config.yaml
num_key_value_heads: 4
head_dim: 64
hidden_act: "tanh_gelu"
norm_place: "pre"
rope_theta: 10000.0
qk_norm: false
tie_word_embeddings: false
extras: ["capped logits"]
init_std_o: 0.0267
init_std_up: 0.0267
schedule: "wsd"
train_tokens: 177900000
MLP neurons of a small language model. Each row is named by its layer, matrix (up: input weights) and neuron, and shows model dimensions 32-127. Each number is 128 + 24 x the weight over its row's rms, rounded and kept within 0 to 255. Numbers have three digits each.
A block is one neuron, or neurons of one layer that tend to fire together. After each block is what it responds to, as a language model described it from the Wikipedia text at the highest values.

L3.up126:138119126114112133126138127080131101077076134125122094116163097130125151136099107159088140102101134115134114111148116117191100099146089151131116145135106082129106132158117076089091143114134137137153148132137126100097107140130115108141154103150174133111106094079154124135173099134153146134
L3.up451:058130156141149106173128095092102111127108135116142062133119077107149114105139154132139113115106135112097109089113111176140117120160094169119136133119119127141123145139138115140097141149101148164166117097133164123120162176139152127149109121086151147144100121126102149085143120110107110125
L3.up572:105169150170136117136077091099142186146140117153150130141154133134160127138165147131161138140164171110130108123137105158120096137146142154155126120148126120115176136127116178145109114132156161116122081125098181161139134106127134134166090146086140074137146103120158131143114131162113176122
L3.up856:129116110142138107170124110137127125041110128167129124106176157138110148151113096157159120125143134173146142153117125124130132152104112131101121112112141140162137141126142143130076145161096112128136131115126106098082117077138123119142116138145138150116116122070153097153151149120110158161
Description: Possessive determiners, split words

L5.up52:130114129110149136153117138128152135116139091167106124142150147108087139165136109125120087130143132124183073146125130153106107165132120111114090130147156115107182126146171089171085138162133124165119106164124126172152122104078107142125142104141146127177137122121091128069130113092127128148
Description: Odd word-fragment tokens

L9.up126:106115141119102133151125185100129161141122123129115113148157115143096109108156149129132144099160093155171115141144120135137131125162091102138149169159126133149160085137176149105142117145121128176120139082112157087115100091121108121142143147114080146144103167099095121139103101158149159162
L9.up178:142107127130130160138166158156132107120146105112120077148137146153136130110112129141154126066138139111130107123130090116203114115128121141140129213121139124128128145122150117143141141135126136128119142115146134092104136102132118158142082155147107123121149146120131151145118127174162106116
L9.up215:127161086136132164082092079150146123159123082129114165147091154123144135137113142104156121176122150117134127172146119137138083096146154134123078101182157089120104099147099126135130173154141116125167135119167128133092143115166111137163140128110123108106088144092114118129102132091126148147
L9.up216:123076117130125115146123110085123153142161139185144099107141121119135116159151090154119114145075105138110111133155100164121090136139143109138081124143134093139170151151184155083124109119113117125123145154125127127176099148110153125101122125156117106176089159118132125118121089126155109138
L9.up236:163098164137078122112154099145140127177168142131088106155154096111162121123121111138150141178146163104123101124117102142133118108128116152134109122139155116136128147143127092131080143103140140083098108137121122135120110097100096106131167140118114166152139180126135118150109098130141102124
L9.up283:137127118173103131098124108088131149128127112115072133183175099125122076110154115120128111159145151108147156142095192116170092110133122131116072115122064145096105134116134127086119126109141138126120100102160131133150070090147101111185170148113125134186135122127142145140110107120144110162
L9.up298:151150119139136137111124170169137124150131125133141115161114159095096132090153094113145120094087145147130105166153078102105099135172126150128105137152160133109100161171125129132155124131184139151097121068149118161131115071116158118114113149131123097131111074156153099149181156155095119166
L9.up340:136145123113134171151159135137146150132178146139128107134134154099101109133102124162153119088101111093078139185139141180133131173166109138133124132159176109098102129165119113149144153093154135130134125109165138106137143110105087181080100131166132082141086161097127132091104151135182159157
L9.up341:101141153092113113109090124147152108114089167151156106129182104147127144166119130125118146097122140139131131141139106123111091131087118143107121151136086067113173145098099107079083159145194137113120121101167107168159119120125092142134184131150148080097118091142122143082131143122146122155
L9.up600:157067104119151154143119142100149156132143106124115123159142141104102123124116123150098157113129132116131123120128084141164092124122124073119107098102105111121108137151113151107143167119130111181137133113156152152147100106112132107124111126182114128123091162132122148171157127142146172112
L9.up611:158159124131126128138104155150107157122118142111091089110159106103116101108118107141117123070150117145107119116126146138123110096140113150094138184104149123137145111140161088035117108178097112133115136131125122185124123130104072168136125171113173115154092178109113104110156082127152103152
L9.up638:125163141113144171130134135124103149126152136134149135106093104119128112130161138151149119122149133137104125126153209090129084163156101121148086150149117143103136092112078119167121126088112107134127139121098122166130117119149111094146115117182119096118155178131073130071099126129145160177
L9.up672:127130146124151135129126157138142173144150088107112146169161116117098129112119131113136110154103127134174164151118136122113107116104127096130164108200123142156122135138092131088145099126132124125167105123132152119095131131098091134110177093171141117157110135070112108095120148183125116152
L9.up675:120124144091171151124144106171124151157088150142135143103112122107187148091126094140141150138146110166112147108114144163153106070106104159142071085103137092164152114152149145085143138116083129145167130097149072160146113134154131146119184099109178131139117150146155151135115107130141146157
L9.up730:098143127060126110120179123135100090131161145146130092127149138160112145113156100145115108136115130113109113169121192136082128131123141153125114153168157100148138093151171125104126129108144131131139130143165134136111119064133104158107100152131099068126125145129129137113113115106122124092
L9.up868:107101093097117158126127143084115114096114136129125140147122104106148125108156158137115117093155123110131088114130152121106110122106117142088150092156156114079160126121131111128109118116115135145134109085100078124124088144105105119114122141114147127145097105102093087118137116148084136144
Description: Word-initial space token

L9.up50:122112111128104089137140119161153172085146152110112129113106123119094131102147153189133092140130132183117124093145135146108121133111131122154114130139119110153139091113138135155138120132127116063126137121163153143144148139110127129138088103149112072123091145116106148110137087120141156104
L9.up54:069090166154143168161146093116129107127172148174073137096114136117180139122149124132138104117152130113146129139110084132130125152126097092121088111146120128151120134142116149141148158113162111112155136101071127142134113077153146130128126124153123185128135130139119173064132105094128102142
L9.up233:123074113154107133115099164110125121160118135095098139144147117121118074163166125145112148101137143109161143074134192153127141117108148103100128154187117135155122135146110131149121122126111174160111148120125092184154096185160133148126129139123131135147154125171114142117132124118078115078
L9.up247:138140137135117095158158122093119111105129133129104153122108186138138162091157136127134115113115109110156083124107139155132118128158148077128150098147104159138101163113132120091141090168113129167100175180060128121152143116128142117166103145119120144098084134119140155106126123115112149137
L9.up325:117133150139090156165141139131132149118137164142107190117097122103150185127109163158159132111124135091163159109114128128137112134144133098119129149083178164068105090154142124117155100125141166125111156148150121154127100119082077087145148102172134113127146142101131119168142136132124102116
L9.up332:141123132137154172139096134061112146105094178105109150131148143091127145144127131150103138135115105129138102152131130155143130145107158075121092121119088143139140145140137131136134108112154132147163138146129140136143064113150101128151112144165113133098137133143124085139079124121109161134
L9.up429:137111123096100118138122129101104120097136178159103125130132167106155118103146147176137118122145075145124133125145136121125082122129123090119087110109126092145089154171125091126158115114131111113126126183128105141153138104146098057156166120162115134108119159101129146161083133148111164097
L9.up470:136175140130136155154127162122123156155087092130081156173138124111118131148160154154130113119116082131072094137146110158128112147135184080130116143140152100158146142128111100105119111109141168101158124115092139147102129168063161132127114102139122088105113155110133096116160139124135100147
L9.up538:117092139110096112150129180092108142107133092157122141119162136110113076093130149136123066100115158159144162131147133152158121102147095147107120103134105119108109138129136139162131114151150113151105111145080125113123099112157123142138154093163140124096170088167099140151140118141117134128
L9.up584:084149110148101132143122151089108142153102117086137161132158099102103146162119135140100130148133113125125092126122125138122148144114161130135160105130130102132115146145170148159048155158096084162197139102103140116116116115133158135100108125113150122088137177161159122099152111134137129153
L9.up663:110153132116154071180138197116128134061159126105120160162134163098094108134111162153119093119126136099144128110103129127141157149147165104122130133172153154115134157142117126122118160165157124131151109120085142127120085149136086130121107122114120116075101136126148130140107140064122115148
L9.up772:115119116139163113142128113110090124097135100108104114129158134109140079138118121174121066134131100142080142130160128154113151118092177083089150121151125119165148140105120127147140106142122115161159127099115128104175154173157149107128132127116120148111089141145121117111123136128077134118
L9.up783:143114127121149098134090144105116162089121122103101114110188150156117103130114118159131111125107117127080092164138110155128123136127163089128152124131142110107143125126133147119140120103157131108155136094128095131184128172137104100129117102181125136089132134163129142115115127161092109110
L9.up790:157109106110129113126129106089142119117145112137152127095126113085108106136145160100153136098115113128106103111115127137174128099122152155119159118181116108129092153086090189162066137133152091120125136105117128102142116145123165135102162107154157131126146133143135094123099122160118172108
L9.up805:112128146080162148083121116114113149089136172122137153131159107111173125140121102155108120155130106126124128137081098146119128164127129106111094128169160076130131163145109113131101146097140163147128140088132103143112147116102104124170129143171135121098142100150094153155119118150130068136
L9.up925:171119142131106091097114130102079132107163155134138143149148116107151075157125096171107086149144108131139115148139155142123098154129127123126150104154130060163092136107102091119160136122116149121151100127099116152118107119131160111124101140110158144093111141142134146138113140159079117104
Description: Split verb pieces

L9.up29:145096134077160119149152122124129123078154152136147090128127127121112186169142105143127169172173130160137124140086134103118125099116108113123107089160145115155102151117153087166136190129104134124137139123148111148099112152110110094112112121107108147111154153117162149123091149127127118170
L9.up78:168146120162094111109141137146127135158110144093150141103136102091171072185138134149110149129135067131120139098164148128143127080105106124127134080157128128131132106126156084119122129168141140115143117136138094104142117111129128112116114124129142099164115108095108103131106141105115128159
L9.up160:122131150146107129116111118069118138119152133083084145097146154134139159146135137110143136167155128137099111110118136133107162139145110109104062131133124128185142120123081112115153161134140163162127122186109170117169136100140117113137148150142120110155111171088139062161170105113169159128
L9.up189:159133132154145072136145139131108091144118139130145147156184102137105089144164121120150100161101104089151149077161146135115145114073124184128152111143163152106116116123138138112085150142129143156120100106142089127092117128123127127149150093134152087131177129069121097102133131099087144113
L9.up223:112134121154097124146130140135127113084106117066140109109101137130122154168117088149121150163137122166123069125139127141122114142132116131159155144107085104166148148133132123103155141134178096158111141165155133164161084117096103120114112086142141105159126103137105081116149119134092132125
L9.up227:113107166158096109122083143138112152167095127116118167127143129120141130116091151097158116126062154169134121110120147123126153121121151130116118144119134157081114140098147170130112164135154160099151121153126090093138095118144172152092162130132117121137136157095118127095146084082141101162
L9.up268:134107149135137066100153112174103156098140148156148177127119099130095144105165105112131123131137147134158146121144119108108111089120120120131128142096095136143128160110136119129093178135115133121142181126121105133178145109098108178139139106151113134132147164099112120133147120140153123143
L9.up407:097109145170152148121194106167158154124131141112132094104102141143132164141133135191121116095150087149183123165152146124143114094118122135108120119147164148129142141111102119147142089129152126119102131184113110125158141158111132158139154069123156102109110163114112165159153079081125149137
L9.up412:104152120156093103117165128137115086139119131143095132132140162089124172109121150118203100105162098175108150110108159107120149119112133129131137103130115129146120133122110125142169162074182146121082130133168099114153127100171109157120152160140127141128148115132120148146107105119109117132
L9.up481:130127120107146097115159147176125102154091114109144131173168131110170148117101169138163082102116096167131144122102125139131143145104090145109114123134159111150089121156143128129122127146138111136123163125124097146152133139170082133150148148128123137103086151131135116110119108111121120160
L9.up676:127142152187127129096148133162144137114159121160106112151114170150125128115096075148170130148138111155112138120145136146150144092094119157120144128132097124106112099157093103165123160127173080149098156183111117132172137151131108196103103103148161143128113154105106091122141101072155135176
L9.up737:126153099168137128138093140175165148135094094111114156108153155142107107141144138180183110127146095083179100138128117107128123079119136094114112117137140114139090125104153134152157103125101130093152149157107158148128109125140182150105098117126151107132133131141124139126099124161090090120
L9.up757:069137144111110140125171156110117087101112162111093102133123124150127131105141156121129141137120128145148139090147120112107152166131113099132114134134103098117161124120133153142158137131140141127165163154142156160129133112085136118130120131151109112091155166174103159124147119131123163137
L9.up782:139109107112174107125144121143167113119142132111105132136100117119156131101118148113094095118123071107130164131128121121176118173157139111168115100122117114124113156103167117131137108146178125159079127136121118098127086143113125128101127119097208127138136148123126151107145138114129123144
L9.up918:075150150172122130108132093128127102130123139112134133111130111110176128147146169146116142166150097143121149104144123160153086132150110144127084128138131152137142184115104123150118144139137122108118169172112126118167091141122098104107097154094122179125139120099144114137101133115096104130
L9.up1013:136130164153109120162159154122162149113117131171092109101134116131130122121102116130156126123175106141123150154133122140156157082145115149089093104100183119140125134134173175137104132179162126143129152118117158142119116135125118122155114145099079117109139154144151108159089102112139162151
Description: Passive participle endings

L3.up210:062116142137111134165163109155135139095109109124116108118159085168126129155149136121129147158144134166139144159165155119138137108145081153112141102148108098116121085154101122142143100122117137143123160103153084135113100174112108142129153134121072127104146170079170151121123136150165138136
L3.up372:106117169167090143157156102170158136100084140109181151113181169145091127117120111138140177153103134180109111131144133130137150162124114145143156157112136110118118097143113130114142159142117113144152130094115179152101185149145085125121138128133162109181113155080150130085135115117155124141
L3.up555:118126118159081114140128107126111114087095118141116116161044101177114127114140159132136094109110115176135123155132117108095149129169120169161153134189138080145160130165160119158154145136153109171123120113088106163141062099130157161124121112133143155099142115166129144094162122118139122129
L3.up646:157156147099179154151099104147098135162131109151105139139088099112139117140186144131134127135123110120129136123172153129092096173141125156141134119125103116157148106122141126135137121147127131127162145077149092178094131090112133130106140144132113096087141117084127116106102075129118077090
Description: Mid-word consonant pieces

L5.up712:108121123105135132144103127136114085125161143079107115172152126094106108146115127156135109155105108148154108159144093156099114128090131112141186136111139096135163122154144117116099113128149104122092153093143145108133140135140142111100123112110123134115152163170134143106093168096122107139
Description: Verb-completing word pieces

L3.up462:094113128069140138159116119105150121131136126096121162136104171158102124133194107095142105107104153157166117115160121145099108156113124182178136145117122161129116160102167114128072133140125111089118121169079129173114131123098141131096150157144104092088130122095158125125118122133188130106
L3.up817:156161116139149136119125104164105158138128119125155173094168143101076129158116104093148120102175102140136116133122159147131166107145175136120125132085157136135118133118129168132142121133138136121174148160096116151129146129123129161127192128130136132108120084138152118134138120139134125158
L3.up847:175174125151105144169102131132136121139148133117118171113169202121128121116094131138184135121134109174102106081123106129176157149148110130144108099131118190137070118131121143136152155145125142134113101113109133157102105141141099137183142138091125131149151140157096113121144116131103134191
L3.up922:173157108167098122124085095129134121100159133136127146151153160129139149138124151112137101134145118096134111122116154160190087160150125145136084105076167116139122161116117110155116100141135084083144126162122152105136148140159126136113138118108155086143100116176124114122108133153128096128
Description: Agent-noun suffixes and "be-"

L9.up49:140139073115093098146105123137115161158172110135135113175129112136168157137115108151141149112149158107118140147134118117132096146172145134092099138076116097117183150150102124111143112129115165099125132097179124126090097144144117117132126143136126097121123106090115121138106127147139182138
L9.up152:127118110125097126122140124138145156136108119116125121144076150150095113131087127090141126134118151099143128107079118116139078135126122134140159132093138118127093111129157139115101123079179129136136166087154141142143162081119139044156142101108113132123103108137105169120097112132115087121
L9.up210:140127112128151116132133122137125105148114110154143075134151087099118099164158152126113106135162161136119165114106111158131138084134076155139133121116132102130112079121155122125150167121139178106109121166125111119133170137107124090157167105135126129128096150130148128165101129138147122133
L9.up441:121151123080075103093096173120096118129111116152124106095081091115098126112144092164123143116133138129113113106133165107136126089119111107104131104117070109116114129166148140128069103132118137121113083167096149142153142106097166099096143105151117138112143099121136119163148116110110128122
L9.up463:122136137164102063094149177129105103151130120107106183152108099118095120116134181133070131096141105168148100137095113102147138126170118152129152143124088121166138140142111139134141166136136156116131107126127136115137097112093114163112136119118104127121153155092186140133107128126112146073
L9.up473:145126097131124161105140147125140152133102112113124132080120115087080155122122136121112172083165139137136118099146141132105118105143123157100171139122126116168088176127151174141076151123134127125134125138108121132110169106107096123152102137126135105140127110157122164168125111096076169099
L9.up560:126092098129130121149149147144120143140163094114137140089161170142124100121156111168113151124149155128112133141092132130166114103163157131124125153158167100134104144158147148182145180094138177118114165137169190118142170116144131150141139103161103150098128146119111106156157118133173098161
L9.up568:153145167107098106107136110121146128149122122161111109096107087126140123110149123166110147121144167167136132095128147140126134069135139126127106154111146105123109136143120126124137143117130206107124175102123134174118149113131149125137134100141125117079124097119148143169145066160085122127
L9.up571:126106141085138121102117135109182123156158089112103127114125122140139046155162124120157123128133127143170086140140142112110118093125118107066129107130123118149103131141077161121096175125144129143156105112106109115104144159070119081146149129133098123104131132187104159177153116169114103146
L9.up770:128137148103068137100133131129100107122105137139087130131178144121091112152123115134139107108115153153194181109150116130131166062101120163083150162125128111126183132134130152136104148152138157099155199130133113135127153114127139125115143131122091147101127116161126139130093127142141163092
L9.up784:124160154118110130102131099112165129139144147124111176129096104089101145150193112168097141149162091156128121128098121116095159119103121120163153100116093123114101152102128162146136174126139114134182140146127127126130163124114128150160156147157115112124093176132160104154127115130126100159
L9.up840:138120124096112114152137141116117090131126098118168125136111128130121096131145119135134144091160123151144122105115087124101166122129131139118141115142157105094122129145088108135110136128088165078154129153149118141091180110144138134138150099110158132111155135082143156149132104161158140081
L9.up885:158137146110125162151127126145127156144164123133115153139158098121104100153129133111120140135151128112151131161118167127122118094163111139140097143168130141093123107141151137143136120107138171111110141137136116129065121126114098089114102163097115052145117140138131172138115099124114135061
L9.up898:188166132123115141113150147152105147070144128102112126175171118141134084135083138140130168126131110139129120103127131150137153147138140122139129170133110126126145119148140128145141134108194131140167138115111147148135148151128138135100123145121084132106146141104145165089141087114156135108
L9.up930:120150123157154117147155138156132096121105139160132150137165109142143151121128111148122152109167125149171121163130145135120108101173132154156135157107113150080148138159160141106147110132124150120110166183111144134090117116097143141129160134109143100154094105115121097089139139173137121120
L9.up961:149116133152108093142122147142090172115117117137064130121122106155103108117111101155139140108108146137116105139141146120136104088110107143145140141137108129155114178123133121123096115111158164092153172093090121114079126082096086129135189072111079151146145119164166145141129121137137130192
Description: Paragraph and section breaks

L5.up433:145125138139144153127074148090167159151088118081127106111111125092130070135110129120145114117127076129134079131150156122110107149064107139119135122119099101116131159113103146129137143143114133091174098135087133110113118104126121127117147112146131124141102171157147161145105116113099126118
Description: Function-word pieces

L5.up826:153140134127145107163144120144122088071146094091135106119114143136129119143170115169131116108116088140104130092157138121144095119117148149109115156135136179169128082097134102156105123142129131137104130160099112146140081109130130198124140130134133114135153122131122115162102166112114136103
Description: Past-tense -ed suffix

L9.up195:173122137166125137166144174112133121125118084098127126124130102144150107143131142141162100131138122113120087084165098132105129090126158106144112125109177074159124132092143128111133117097147123140146126136152085179132140159157111129118160133136119129078127114116130153140138111099127091113
L9.up243:125108083127129083093083132127134133077126112131130124130128164100119096107126135176096126138116160147118131151088096160125112122078120110135148128081085086157158125124096144140162088086160125088155131093111111109173151127074100151097167119123122129102128148162137141111151115092139152164
L9.up348:138125152140132139165116105103119104132122100177103147089109129107149117129088122148123111106167146142107113129135103173109131130084146085139169158141089098138095122122136119127196126120128101099144138135137082132136130157165176159124159114126112126132101129099118131071080118129098104140
L9.up406:137124103123091182101112124185150123111085114118129116173099139094135108129085149121109118150129128136083083076126143119121129124125148102137130177127156069124091129121106151092197119134161143178156116119119130101094103154151112123123156139134131147126113115118130134104146139125126106122
L9.up496:179106113107079134138144147100120109118114132064112114161148112115155107103123133115080147133154124125159166119147156160140141094128133123147153181108122144102112162114107128135136123095133111138107111142125108082101096113154148149132148134102140137154149167125113086144108104143124148103
L9.up505:150113091146125102125138096123151104171153166130139112144097170132132105115121147146153158169108106153163117132096163136149100133106137135161105133152122121104170134140128138149144086133163094103101128125144129155130102104096121123137110154124165113115139115071157160088130121146125118095
L9.up527:150123131150076101120147186172129127119124105126120172124143153105131139145158130124095118125125145168147110144121127112141130122129153143112153131147132088072127150154088137140170121098100119127118193107121096127120091126109135145167111124132141085142177138129108150201121091107112109139
L9.up529:163113083156119150136135158123152130111161142114098143161120154140131128145155127152150102119082123105159133108098153114148115095166114088100110155073148105127106136162164117160117110130115115076133106150153103135167092180148144159106190118115130156142136090122130148097120116144142118100
L9.up634:099133134151136133156117118121138124138140145148101140126136138135081077126153114215146122136138143126107125114136130132142114103107124080102100114116161108141121156138142153124140156085132133178204093116144099126123152141164106154150140144156134106079119169133106137182094111116103116128
L9.up643:124090093129097084141130160093151131085168088112132115105125116101123120172142112108130073109144130178141131109110158148092134070122096108118134149127164079121133152148147109125154118143138133112138132126185131113119095111117179160117142156149127141128096160159145147107119078123147116110
L9.up716:167169137177109118139123172093153145137154134173110135111120122082129109148166102132159118129169102114096096122161147155120095124132160125160155147128160082165115158169162105125136136105119096127160092117155115144177121092155117124122115148125124128088139116122139148121179114173144114090
L9.up740:161123163077080110095120139170111113143112135123154143104137147132123123099071133102118095120148138076111112122044127120144126152113165136126105162145138112112136154117131153122125141147161141125140126107134146136123107139081165128104068132141143093104145130123134122094141092103152115093
L9.up775:151116132112100165140136111130110126158087150119138165126123106097123104130115123148166116152166127144107147103156093104166132113108143122112182113067170142100103115111177129155163135120172130123122113105153113154139102115109106103134115149088151127116175122081145119114142133151168152137
L9.up872:177124125116117134174146097126111108099100161183089131100121114110072174091141152119085129118151095064148126109123082148118125111073156096118122102093089120115148112151129116125137108121145120119104127151205109163128077133158160120130127129190119127123161119104104159094101124152089149142
L9.up951:176131109141138101113087126141131143138139110107148113146107105134126125159150133176147143092102128093093110124119107135151100102157128121176084143141118112179098148100183149152134096097162097147162134124135133138131134118101149111130131163097122096146104123136155123151091127144125162134
L9.up999:127126125131123132146093118108144110102115137166131103132130128136137100137115098135093140165127115131146109134101103089099116090100141131154150088114146100145157116128127144082118145137163123135158159109125085091183156150154111090124134122136106103128147162157144127135106133138146147136
Description: Pre-verb auxiliaries and adverbs

L3.up22:096122132129131131108128170141135130082132144099133104088162087131135128129133101128136107124113124145135102167145121135156093124138148104085095149127133097128168110122133080125109120127175158132152161150179091115145137139123137101086136120162175118140109124106121140121121135163085053181
L3.up115:131119122117136089129186155123114110120135118128098116136167161135111087122117155112134114118110176148120153084134108100096128100105133117145159111169116137135142102141207131074143127134127151119190144116158110133129081148126106106115133171160151099114115138144107107090103155096127089130
L3.up339:153141090117107161113099100111139141139140155064112117136155123174134143120100126096108126117151114108108063114154116121128085131118143115133140087143132113084134076114132155107158141160163142132097122193146125114146114151150092174127096113116098148095153128118166118101106144112096114149
L3.up943:138106113121162131126169123116161114154158171136093106131139144112153134133131100120143063135126117141099119173136089146111130156166146165142144161139132129124138121139132103157096130136132148157130110146134117161129121117130138127095140119104130146180123152144151127100089153138117088133
Description: Main verb endings